config = dict(
    n_head=8,
    n_kv_head=8,
    head_dim=64,
    activation='squared_relu',
    norm='rmsnorm',
    positions='rope',
    rope_base=10000.0,
    rope_fraction=1.0,
    lr=0.00126,
    warmup_steps=252,
    final_lr_fraction=0.0,
    doc_mask=False,
    dataset='wikipedia_en',
)
MLP neurons of a small language model. Each row is named by its layer, matrix (up: input weights) and neuron, and shows model dimensions 341-511. Each number is 128 + 24 x the weight over its row's rms, rounded and kept within 0 to 255. Numbers have three digits each.
A block is one neuron, or neurons of one layer that tend to fire together. Before each block is what it responds to, as a language model described it from the Wikipedia text at the highest values.

Responds to: Space, open parenthesis or dash right before a number, mostly after a pipe in sports or election tables, also before years ("in 2009", "born 1957") and set scores ("25–19").
L7.up196:144139147146134141124127116100097119139108112158155104148095172072133155124099120112119136101150124139108137194075137090147118125148148145147127119147166122128101105113095126114093104095095097109115091151157126142097148175134138142092111127142098117119141129157123111108126144123118115127109095161116132164178116108121152129105170135152151111135141150100146128096104117147146119108106121102142144128135146123101143133150154087114156104121165116156114161112144160075089112155140106146137155112119148095121132178154
L7.up470:140097134092114129123157143094102102081082124142125163131131125099109158145110141127121118126075134183161117147118127120122152150171152137093120110109164131091143114130092156091106167100123115139095126126123105127117115129128120170126111154114123115133138162150165149126140108099107159121141129116158142095160136123107144176132117148138133103199083077114114102169121099137135155125168149106134121115081153129147117139132144142088149108162143115122082081139102120126111139134144083123167143138150146099108095108108
L7.up784:139096151166157181141131154102094134098108081127127116141101127135135145139087129155126133133140112139107117115114146102152183153182147119103112095133152116119066079131104138105140134127110143100136100147103116149198108120123099142137103108111142087101135137140127131134131101078128142119115155103133126110164122129088094174145103126172113104173119123092120152107087119149095111156155144098155128153143174117163081140171112172111134118175132137117135123145159137110146119152131149134121101108076136087114109120133
L7.up1975:102080118128135099151162097132176127113134100168140141118075142084097134145125161131119115130108135138149141110112115138117094160194143111122136106127145155118149073171111138128089162125117113118135128145137100088154099108129121106119122091149122132138088144123112125151146132118152178149149112168122113105156117118153135133151100141146148155153169155142151173151151131104112104119164123146149105111126160113095123129161105097094182104149154133098113128156136136079121133128112154156132155086143099089140144110118

Responds to: Final word of US state names after a city and comma (New York, New Hampshire, South Dakota), plus jurisdiction words like State, state, local, County, city.
L2.up1402:131120151111088175136126129151118128114136153129109081203120120146147131118107137175130147109151134125101128110099126112169148160160147095071137161134106118087120095134132117100137165169096113082132119116158126132157103166146086104138133147140151099103136173133129156098104115094082120145170092128145100065154159106120160116136083123144102123128163057134167133127138145139132148136127130115125115067115119102104141102152093146156137121094124121138138100135119127126114129107137126150136126108080096079097156085111

Responds to: Tokens inside structured Wikipedia data such as infobox field labels before a colon (Running time, Max depth, 3D model) and list commas or table pipes.
L4.up965:120111159159084146167106122113087137121145163125103154081161124139159090124150186144149093145112156149115119157124108110152126166131123141102094114092103121104166109145110123125103123125133131124126100088127126128134144158144119114121141197111123115100110180129139141168100160131137137119105127123145150168166115125163135142118120126105145146126115116122130153137148166100135146140141201125137100149051139125114138074123215109147114116131127108135156133129110124106160109122119125114125129129107095128082074119093
L4.up1047:102123126119132138118138131144101151159125152113091148108145159107129110130138158153166168090122104151110146167142125141107125103103099163096125153127077102143127111113163110151101123145133162137167108130113092129114095093145136149153097101172108083103110133148123133122129171138127107117128104109152154132132155082149134143111098110162099168132137102116118130115126153141094123158134170151150115101145131113138119059114136129083099140131158128108138146136138164115109137091121110095131141166142108088085144166085
L4.up1091:115127088093101159085124146126132117119106111103095111122158147142115110123134154156182102116138170128097132111093102135131125122112154118154121134085096113116137169141120081126095158125156123102156150091134120141114125115156149177120144141161102113142119105150082163136140155141082129109173165120094109160145092121129109103115096164147119174152129140094097112115104122133103166151148121126118121158121114120126105143117151133055116145152146103110100102106141125129112159167115099122119163094129144115131073117134
L4.up1531:113109151154115129160181133084127151159149122159118141125082116121139140112116131157140141115101142149097158116143173133189093157157136097110106134085151176148114129120177104151149111145094106107120117116157150163134136128121153129159145158115119107108144148131137144079121090125125130097151122138080095155106117139113139136108123139095135113118138107131105121150146157122148154103157119137134101130124119129124124129132165143109138154131131127159149127157073137151131139077130146130121136170144128120134155111109

Responds to: Capitalized US place and route tokens, mainly state abbreviations and highway prefixes after commas or slashes, such as US 90, LA 14, Cincinnati, OH; also team or league acronyms like FC, NASCAR.
L7.up130:117136073107104136105128110108166142129133137115147121128149137083105117164129149112155130118090130126119135121093146107135083146108115136151124119114160128090141105112136109151150130137198159107122154150127159107131151131132100113181079145093173106127133100146114095134157151096119141141166109102082115115157143123064138131122130102177140157104117130103122118123137154174148119133126107126134129106101143132139180104118175118125172100165137152142132157160151153145119147115155147162132173120147146097119109144123
L7.up670:099121121107126121151132132127133124117122095124150101136120116110135113133120157164134136100090132144150124128135123112167131178159134112055130141136138150121127162112125112126129120136129127122130126134132106104108129089127113110149098173146102127070163114140133090125094141131136122111115123086110140127115116115074124111144124135146123101128129117133123114099166148164119118124132139117140104114131136109107120124140121107132102109176149130138170133124147111094116090134108097130154136093126155080137140100115
L7.up1312:092095107108148180149127118081149141168090133131135077137087139111139157128128187142122130127110127118150113112149096084130116141152094149111137104148146138116149126109152120156169132144141096090088147122115133077123129101129114110147159104127137155132138081140116129126132146141112128143114066101117164121145102105094096163097134137140143131107142135112114119155134142183147148158152147176151144147150135098148129099121121117114123076136140091153104137128099090125104090118177141098165120100190175149098150111178
L7.up1507:153091136129096156159134139108092121136132094124111125087081133149138137145096137166131142139075146129099099102134132077112092141161126116129143147122129122138158128131133150150142131132144153121089111138085136148149168097121099134173158146149125157127145113146083121132169135102110145124192108118139091146154142115121161137171099134165115107151132131136147120113152159166133148107135107106115155120125168116144119146145129127125188106141134142124126136108111162139130103124165097088151137107186147142105148140120

Responds to: Final word of an introductory prepositional or adverbial phrase at the start of a sentence, just before the main clause, like "In this role" or "In 1980".
L7.up858:160118065114107137127106130117139132135132108155130164177137121077107130128142123146157157145128143153146148143100098144115117160138106105121152113077156108156137126163115118148134151069146132111100145135119113136115113116134141122148133097074154108134108155136096142118133053102111138141163146098174150087144153122101165123149133148105170151151101115116060138133161126132117137107122119142136143106153152137133127139175101142131143082161156115147065099124132130147140111170167132128126187129087110110159146119146
L7.up927:098110144123134159123136111120140134092148083102120145182127130101099118151147128144138111121111123100137145156088101106119167137156120117162140114138128128122080108096175115148115142122142085065109178122150075107117128122157150153128141141082168156130118116124147129114176111125113128145129124119140119119118166092135091123149161136135135116174126121147141155110135131129141118154142112108079098100153095126087142169169136108137179116118138133139111150151140146142132131115125115119125148116145097148126141106080
L7.up1359:136140110109109139118132130115125111120145096103133138205113132102087136163137128145110149129123116123144153169072095120148118154168133141147125105097163119162121099096125090134122147100147136070095127165115122146089137118166151188142109108123134154120112112163124131094113116140122129142132145114150128111102101151080134123129162136076138168138108084139085140120171154106128122118158136165144140109106114134131153150202120140136159098147155155170059102102168144152112105148174131153107172137087116094160110148130
L7.up1646:153137145124139176132144100130121141152127162103172107158109128088148121168129135136178112181115127093127148120105136131117136174138123111122130123098150121131150136146132070124090146078134149140121135127161102165096147153131126156084125123112081100130136115150129120121134118133126158119115074129114171147148126135112144105076145148129163124164066134132137122136122076115094166113122130127110154108128167111151114141129123141139145132152115158139097117098144154162117106110153104129151181119149143146109167137096

Responds to: Hyphen bullets opening lines deep in long lists (See also, people, places); also pipe cell separators after numbers in tables, and decimal points.
L2.up1368:121172123134068175124150154177118102131120101161135077144114212059154082163162136134125091129139120178137170133121148143146078141103086148146093128118147107125140117155117131102112104149153105145158098117103101140130129117127115140139153103139109122111139109103147143131125112121119142099138106166106127145133102127133058093089116129121103153182152163152116138152143150139177151151149156116133109103132151139116085119105159123147128113138079100108097121146134128087097109137125083190112132095097153134100126104091

Responds to: The last digit of a four-digit year in dated narrative text, such as In 1953 or By 2024, often before a comma; also time words like "The same year" and "Shortly after".
L4.up216:090163125124085152143117164088113138150108107149100068160134136110118137119055108174126166147153141145119137117122102101117127126136100102144132137133122161121134114118127098074138175132172093154110155108149130093133117113120135124165149147105159112113089119141136099141161112103088130102156103119137144144163145135127148162126098110135101135161152094103130138107141119155126180142116117108102153141113112131135108157152128148126134089117114120126079109108090119128169107139095073126134163139176132110113150093102
L4.up425:097100113133089119164129132131109088127138125096118098151124173150142124115106132134123127135134112111113152140093092119153078132163143171144161087096159079091113118112137123106099124145180136097133103131117143147123101132137127128110084159119189151105110161141121143074124110096080149143129103111122095102143130121123129136091107122143167115163082132115168158095148150150117134146117113120156131116087165122105112119150110142105110090137145141149092136088166119107133112105153107128147164120128090145147149116127
L4.up1201:103143146093141156115136164145146132144121134124123098123087164109122097152138163126105137131087147117125127120100139107184134128135140105129172103100116074128101107154181150137119163094127116085136130111126153125123085131182140129140088168106159124158086135152118129107176148108136155153124062122175152125171178092133121144101122143135099127177105084142160108103107118143130147129109098091136107109108136107098135134130107122122128091180112139151089138151160124126168146118151101101128121155105126087107139089121
L4.up1854:088145100139123149146121137138133122124139171120087119188153147114156115144074128125156104116137135119106134124100168078131134125086135144161159109129181112137073131115132143144150158105156156119095140145124103115097096104157104112110123133106176165123111171142151090114144115147095143118135115125130141118112071147132145077125116148108125158148091071118086151096173155140106136132143112150099135141069134108081114134159153164116128098147143100138121156134143120129133099110125107108118193102125096128115124131112

Responds to: Last digit of a four-digit year, mostly sentence-opening "In 2017," or "In 2008", plus some clause-opening "that" and "Then".
L2.up503:151118104156087153140113124085152133122137123110144149163113125102137133120107144143145141114150164125116151163104113093150118131091133131137133126155152095106140144126142125101131141091103164122100139096112130128114072116181132117156114115088148070113091137156164184100161100132126126107143143070110147134142132101115094116119114162102137153177137119156098162116138085149134120166145168138171127110122167114137120142117125148136117136148109124124179114072131158137101089158131109142144128156149080110147117123118

Responds to: Single digits inside multi-digit numbers that are not the final digit, in years, scores, dates and tables, such as the 2 in 1920s, 0 in 100, 5 in 2.5/5.
L7.up545:156118095114118149070056144133137122158139123047101104099096132114155131138112157174136144153159141119122129128147131117119155122095164179128145092118133135158117101127153105144127154159170110139128151144113112139111154147185132133143125078126130133131094162105108107092172124137128115122104119109106154115108112136126119130123119156111148159145070132140143153113108117149068167153141144127109102167122131101157128128135101088125107129094128116106087132070125113099125114088174131158130133111149149135148120152128
L7.up700:127154150122120094117101199125156107125152173109103089120121158092141145128113145104141094142112110137099142137166109152138120173109108155095126075052136136119116122079189118167089182138098174112125111131105076108130116143149129110131154150136130148133111150104060152081142181114101092115132108122115162159193193128102154090157154144109163122153140112134125146134109120120096118122156146127134077086128113131132138164137118104107145132085111136114115136082130144162121145086139107133132105119141129146124114079153
L7.up902:107111099129100116162133151148092122111122152126145096110105131122152063133093111132153120108087161090129122160116129162151095163118120150135183134099096118127121104113121101138156122141141132117140159114158181096097161136136166123141097093165104139107105130120088182112136139112139157095132102145109104140138131170132143114144148130126080115127119105088142148138158129144100148117164131136128121122114172136069133111097105109122129057145145129134140112123110118130137117121111147167134100064131139099143138137170
L7.up1705:097140106121157150123103118145110099138107146107105107145105138121123158126118128142127102131101145127148134098112138117146149113100110160149136096140172171125112098098144099115141107103149111143120099102123157172135129137163117117109139114147152105142116139100072155067168109076153128147129075121131163157141113148129120159112157140136150172119105120142118148103128115110109162119082121144137127115109174094170151144151153119124117071081124126130101146102133105134087149131160141096128165115188138155109133143138

Responds to: Relative pronouns who, that, which, where right after a noun phrase, as in "a Filipino politician who served" or "a name that was".
L4.up471:146099152103129121131136108143075147133136090122126175096102087122147136172129115161139133130121141135083079174165157138178113137110153115110111099099139184098088085121148135131118150112111115117173125112130088128113132105145087123163095138116146152124163092085125104135104146102129175131132165132101101135141082116098153115133108087169103092142076143144141129104141108129104174170138134156136180123146095143104181125105150107065089129120129109142140149158100127171127142080099125085159121160124115135117130138119
L4.up710:116116069118131112154138157089104132148109125111088102115076123159144152133138139090146102128136140134150138134102145115147126151099121064139140123096149117108104107130115125112135132087123132087116148135132132112124106095142139130139153102117127150099134082100108151153117194112060124148091155128137119137103116145113110085123140159175136137118136073167117134155114120154118157154130127141124084151115130141084163108166168088120110117171094119098133109140091124124161118119138101167158118119141199116118148135101
L4.up1318:140124149159105108150139125142098156148119132117175089091117130119119114140102123154117127118114137104089144107132127119139131139173128108151095135116147084149112108119127125113108122098083141091100129141114124104090131130116132149182136127105176117096130128120162151118140123109114129142138153087154117165178083130098114115121126123135092137118100126128141181149182085155138102138128126107091183122147121096130114143117123117148102107151082120168116148145142137136129137074102113122139137104162140165130102118111
L4.up1860:130137127132129127121113154141101152123150108071108089118134097079146117107129124116136117136146170109124117145116111136098106134115114161107147155123163122103131141135115144146118118119144102056097121081085149142086117103126089133139094113137151145105158112119123151088114091140084127105148137112137119157140130108104090116107117096138155131149143096140100147104162120150138153149124162139141121102190120114143102109116137118116102109134108088149084142120124128136126167167137129119116136133092118136096108189102

Responds to: Commas, and, or, slash, ampersand, et, or an opening parenthesis placed right after a noun (often plural), as in necklaces and, deniers or, boys/girls.
L2.up442:149132175139137118113146149107094110123072123145135100140122174141145103107139134147101151161158154108160120092157140141135132127141171163070158110126150096139107101150123146115096141094121116105160122074144113128140139175136168126150120112139101108117112088126124119132181120125121171095110119160112180156146147111150087115108124171096178139121113130143170124140099104151096122158172121150135118136145136155122149148122166174137140162116168129106075084119094181117181108114100110120146101134137138149034135117083

Responds to: Fires on and, or, or a comma joining items right after a noun or verb phrase in prose, as in tree and roof, education, child welfare.
L4.up42:165124100157136136140144117113134114150119116108117158129123122102167198111152137155130176131116123085110134101088141112162097154120120121138130134072146138133136121160140123126101118119166158126166114065093124122115146103129138168138151168153099138138106074124121121142127119101135140157130113103130109138117115117115125110092122075114131118152125099084088122167141117171133130151129099164162189101117119054170145101108170129112150114152106068102137144085114133129122116168133079143093159099130137149149127130168
L4.up211:068095121066144179143102161091138164130142114089111123134121131130141092129135123120125117101116137099114136116144100102109141109115134140093124089127136138142147125144133122119122141134117100134142153131149121124109171151163086110142132134162151074138115166116114100149092129122100160099111131132085100118113169097115139128084123110107109111171125108131078121066160094138109115141118113135180114149108151147110130146129148133126144117129125139124139140065126137094154156169110173151107164134129133122132138168103
L4.up465:157113140085116167127139165156114129139150145114084156146117156097137147168108128197147129141117134125114143081136137120101140167119133134108121123098179121149136128082105097139134161184139171098121155114089110126123135125135139123123121146161118131122136138131086121105206172110137137128101132152126113148150096123132109142136142202105171128129110097170121084152149111131107123124135114159108114126123155138136141131142139107116156127101118120145121117121100147108129176095102084092159120116154110135116121116103
L4.up577:132138132130149133155168143129103121129123114144114130144107171095169067131102131155101100132114131093096151094130117084121104128119156159113132094120146132146099130136173145113139148156131145089126107177146096159134139152162138129119143133132168136105156128149146083155151141142130171066125085103124136140105132112128113098078116143104149139126148110101112090125140109126092118138115126141112139119133165133116107147156145140120097131161133096125102110122156137120117144093171081118141139098136107127162157158084

Responds to: Verbs and modals directly after a sentence's subject noun, strongest for take/took/takes in "take place", also can, should, lasted, spent.
L7.up491:142086137121163136151115162131088085108137145143147120136142136125142126148132138145128129124078136140092123130120168149110133162123120152123112121171147082126091104145129087099126121070149130113162151145148085138169171128118141113134136127119123129109109172159110127120151093108106172129146122157126156138140136129111156099133129126116135122115148152143119092127096110109174186131088164120140106098122109091150133164116143127146125139108143159113134117127120157153115071133135129127116106115149131143126134126113
L7.up556:092111089102123148095113135137097095139123155109156077145101114163172110162137109168165162111142170103131157150075126107119131145137144099155092128105107133121069127136108090083128120091112077123100153158145133126102147131132120117129094155108162164161121151138128133118125119097088171135138119132105126145158117136119167095128118185107124124115116094130123108097160115134124105106131166146143136155124143103096091130125161111136200132130139153150097163125103141157158078101127155168139127121157136153133167130136
L7.up921:153125113157138128113148098129099097166101132133150150163082145126152118079147133135132158145135095146113117162081097110157114114144124093139109124067124089137103133128152059129135131096091108095141107100121148098142155120134152179111099117107153145142144153125114114119148100106121151122170111104132130146142113145157140157154140108117128148153142149105150102136067175135105121126164115110128171111111103131151175114079119140123141113100156112113116099096127133153139134101154158100144138133127140121128162111147
L7.up1764:136136109119133118095146168177111084157156116092116136143130162163140127119129125153097088156164157161118140123120120116120142162140157133166107157111123138085106129138132097116137168154154093098176117118129127100116136154172115121151103143122115145126106099124134132113116149105122095075095078112119147161107140140127147158157139170124113149179099099087108108136086147159117110129171186186121095141138147143143133145097169103099138092166106130125159161131108095109145134147110136121157144142138131103112102120137

Responds to: Tokens right before an expected proper name: table pipes before team or place names, kinship nouns like his father, widow, and from, towards, of.
L7.up335:105161150108156151139146150103146119154154140102104124135157136112153112128133115115128094143086124134097112134146101123112102139143102131111181123119092155125153125105150137121108113079168139117148155124091089194151110154149120130167128112150144119098153092136102163122120158125162154126108124146095100173154130142125112117116112125148096131159145151095107094133133065116132119162112117128150150114132105073117168137120105147115112126125112089166121081097101122126110140163159089126150150091137147100116114136126
L7.up527:082147138136135175128097166161124124170157120112133112147106147114114086129151137131126166124137133115117143061181112106130100144172139104089116125098086143099154120102131111096069159120128158136155103091137159086103151122149134131140143127133087151105155137123151147120148129145118137062119130119126063133166128121178130136092157150152147148112178145141108097157124074118181139169096126098138150121119112142120136103128155091110125100106102132146131094132073144129160122111131105097156102111127163127117138132104
L7.up783:127115146128103156140149128161110114152105112133107123130151132143135104108168107119115128135091111129117079152113160110145099172052152133101122113126123076155141102150113085135086106123142107150155140131136133149109151082122126143140157141181151142130142112107145141114153136110131131114114155125112134189096144114142153133107078125127149124159121126113099112118131129144136116172189113061116093130151124141115129121107200143105100132135092106139107103132117112128139138124129126095157149079140133097145127141054
L7.up1002:133148151082142146135132149153131132156119103105108136137121139110142109125139139180139128096121124141118095129095089086144183154141101167141118110129152145084109132109121093125073082164093126131100118099147132125093165128151117102132107114141132109121189160169150136122158102109119113122150114159115147125135122099123121165164111114107094164125139137117121097132088128185134148151098142169124140085110104111163141156121129102124084112100098139132117079147133132088089153098124084119166146149150138117146136135145

Responds to: The third digit of years and decades after the century digits (19'3'0s, 17'0'0's, 15'2'7), plus occasional relative-clause starters after a noun (seat that, actors he).
L4.up63:089094157124103145149123140137093105135136148123105095112123133127145138135113117155081110097103120114074091118142123095098132096091095137119158115102188096122134093125149126136113154104121103151094116088094162137152102114122111151116148116143110082112081116161138125106130142109126137122157136124101085131169104150183117166103088114123118139164123087143152133096161147140124156132163107096145133118119146092133103143137145150161121075146120080116148135149164141147096108122141121118101108149122097098105111108131
L4.up440:133108126138107139119132163136113125142146124124100104160161131101122150158121112147147153137132127122087123146152100089112077175149078111118150103097123106101091104134134096112142122137136118157089123132096131091114130119130098151152103139098131148116089129142128110084167114126093126167163124092101123128125089104116099099104097138073164104144101103170149128139137079138172181134164103094163173118115104112149123150135111120107119100158120108088149100111130116120155101151130118126139148125103120094144126127131
L4.up916:131134152117118177177133150152102124117103148145080105144104154085151172105106146130118133125146099086088116135141097098156138152129139153135139120148163120139116107130117101138103143125112120140134140120073134135116102132135121137162084164094173128153091129129143150119145100127072148143185133103140125093150100163147094118118141114098115105173149113161142103145142132170125154135156137084162104105098119149108107159160114149128094111133108132110149116131176130133118113109144137130126129120089131110088169097131
L4.up1090:135144151116149161130160147109080089170137147116078144135125120121122132111113140125135112116146131132103147126122116109130108097128138130145151128097141101127152093118135117109102133116120126150092109129093146112151125114145125150101110105127151118130139100115145139128148152139085152121186150144134153114143130134164105123118146108107087108175129139156177102135111104143100144142159105102156083161118124155092121143132143130110156131157119099136110131127160097100135110176128117157129144135099150126093158144161

Responds to: Relative pronouns which, that, who opening a clause after a noun or comma in narrative prose, e.g. "a telegram, which read", "a paper that attempted"; occasionally even, first, both.
L7.up92:138101147140159132104138163139137126127166156141096120130113063164138082157105114162118120130138137101091136085094112105118108143125154085114160107125154159076162114146194108108114154110130112125110141074124147090082159101124105108137084097100153093083115105117188135143120095117144174154168123142098089133138142141085107105140156127109115114131113156133079103122149111106073147115134130124135100161135125120089118128137124148111142127155116109113100115122128114150123120118117136110102154132138108110168129129080
L7.up340:140107081113118186128118146170080138135176139138113112108128115097114152125151124151144128134169153118108137128107108071143112133102103141140137099069158109113147122160186083133150147114136098099067141120140122115106106126159069132112120141144190094070146134139113137109122114146128160175164134143143081158147114112106124111092163085126130115162101108129131104124147089150087147154131083082158101120097159085126145124147153115132124143116138119096099124103109158155132137155098076166110153124124113125125126136121
L7.up1134:108106135076108144137095128087102120120156125112160140086140127154163072149105121150176140137127156150126152097155126108182106175132114166170136130108137101096132125152122104147125152102163118160100099136145081137130128115129122104098146177110129136105118142093148116102103118100137118124148110115133087082095084103178146132149163145094167106153135142123140114113158149118142144158126140171156120150092136121149177129129204144089115101107120137097091112154099144109102105137132071155135120126133137124062142144142
L7.up1386:171130128144130203096158131092108100085108172115165124136092154132125153110168155114108167173131165127136092075103171099149138130111144131138098145127173077087134120112122092158099155094152116041089129126183113116089125128143114108136175168139141105134163135133093135123094091118065134128103103106134132151118129112147075104125131150132120109162144135102146098138130121136152172146106144107152122107150127122088166099129148120122169156128095145107152127152117134151162118126157127132149092106154142146100142165183

Responds to: Third or fourth digit of four-digit years split into single-digit tokens, mostly after "19", as in 19'9'8, 199'9', 20'2'1.
L2.up626:148102137094122142139132089114098143110134130118129124115153153116137120098119108139090153104087132104116145133108143109169152121116092105132106134121102125097170108162139102107115158094138132138122145131074111124097110120139097127108112128121163145165098085159137136116131150085110123108150144157132107114085087125097119135081130129118129146145133105125101148141140130169134112129144134154154115119083139114129128136126133126099096113137125167122112124121152109124086110131134081115176140079142139130086155123160

Responds to: Connective tokens right after a noun, mostly and, plus commas, possessive 's, and pronouns his or their, that signal more of the phrase follows: ideals and, prosecutor's, keeps his.
L7.up75:097118152113127114156126145127150138138151136144101135103076141116132118086157162165101133128153153155098075141134118131114116124142156136134145106123136125125088167121144102136147143133161101116110127129134144164131123157118077117147147123118140158155112117128091157086125165101123123119146146111130121156185141150119074090091112156136173107159135120109143122131099090132113144140171113115106128122104108167052168109130116105130123118127128132131111108078145139126125147123113097117147160138148163141137105156127
L7.up955:097135109109122154144123133135143119117116160105089130136142142095137135141115134163116126137109136157118114139109142101134150131137123131149168121130148123128146137110159064093106077085145109107144191104140155129079138134161103137140156137119178135109107114136113104159174151099097113110158170146123144094171129117120106126087118131146155140100133159130139138132169149135113145142137074133125128131118094102138171084130105112144144094125119141109120127091129122124085107136114119115130123151169119133128155105110
L7.up1158:120136083148148146141131163067102095107150124147121115116116116074145121119124116189126132120151149153099132193177143142166109186126135100099163064134182107120139135134142124119108138147163142092109139105099116087134123100112072092128125135130128183151122081137092107163111134150106124155109178114117146112152151096121149135131105171087157143128110105123164093116124103161082106153208142128102098134117131164133117132121109079111177131131137152140147135124149126123105110175080129134129141142180110134087142165086
L7.up1205:141132139151178143121117162145080145113124126142063118148117183106133102135116137145130131155132163130104186122170110144130135178104150112128166086120151127131153133150142120148119126122124114077169136114092067155126149116107162139104150166128129136103084154167110186125153124066146159097110101097101142104155177127134120111113091131125106091114112142107141122123101097129118114163192134126178100142112169141118135117133126150129134108128154091089114167083140162096108159146144118145112144163131113098128112168109

Responds to: Non-first capital letters or digits inside acronyms, codes and numbers, e.g. the A in ZAKSA, L in SPL, 3 in NA-236.
L4.up526:052098157132128142147114161124106143126136089094150092131094098105108114117131147133168115106137155131151122105087116130152090173125105136137174093136110096142153093084150125106116114143166144138101138117090142169104155105128139095121126146126122080106104151203092118110145113123159139104147099090119097156132144137119116075108141138177121157134130130147096151109123120156102136115134171119109146146130136132140126124180155102118124095133108118177094076112095123120132131124120094142152130106162139143139149119124
L4.up726:127126130154147155189136133154130095129168055113122088116131096142096136167146138131145121121115131147090120097110104146122138132134134143115126130126153113126130119076146119091076101056122109114117191111177186126141100130170120158140172147120160134131098132108143136146161131113106116152131125085102123134117114162174095086108154099110159131130127125136139135122122145182079183170140108102130128135128139113104135106112141111156119129141143157111101133090105092110116122107127111152149143155141145133125117115122
L4.up1057:126130137157099168176145134116117143121155129111140123109115110123153101169140142114104125116121120105118158138085116110125132129133155127104160100151098154115157116098158138125140143069139103115111135084110119165104113126112084116154157153117099114110114104152131131143112139104105117168105166109093134131113132143124122103062160118131174149164118126149121176102125161153122130111165162169117148142077139099109153116167108098123100086134107134132120097077099120101119152115120094124136146169129134124128109145150
L4.up1796:114112128102120141135120170141109180155165084105138103120145109124168147107112133179120103100135142156118152140146103078125141125117114120120191146109157076132120120124115102143091108118129149133126140112160141140158110129162134118110118137147127110079138135129090119111125105081126114143137150118135125159096100112138121126129146147158195157157092122119114169101102102142152126134144115084159142124152095122148103171146178090112110103121142143151105084098094107123128116125100090126123144093130179131143147099130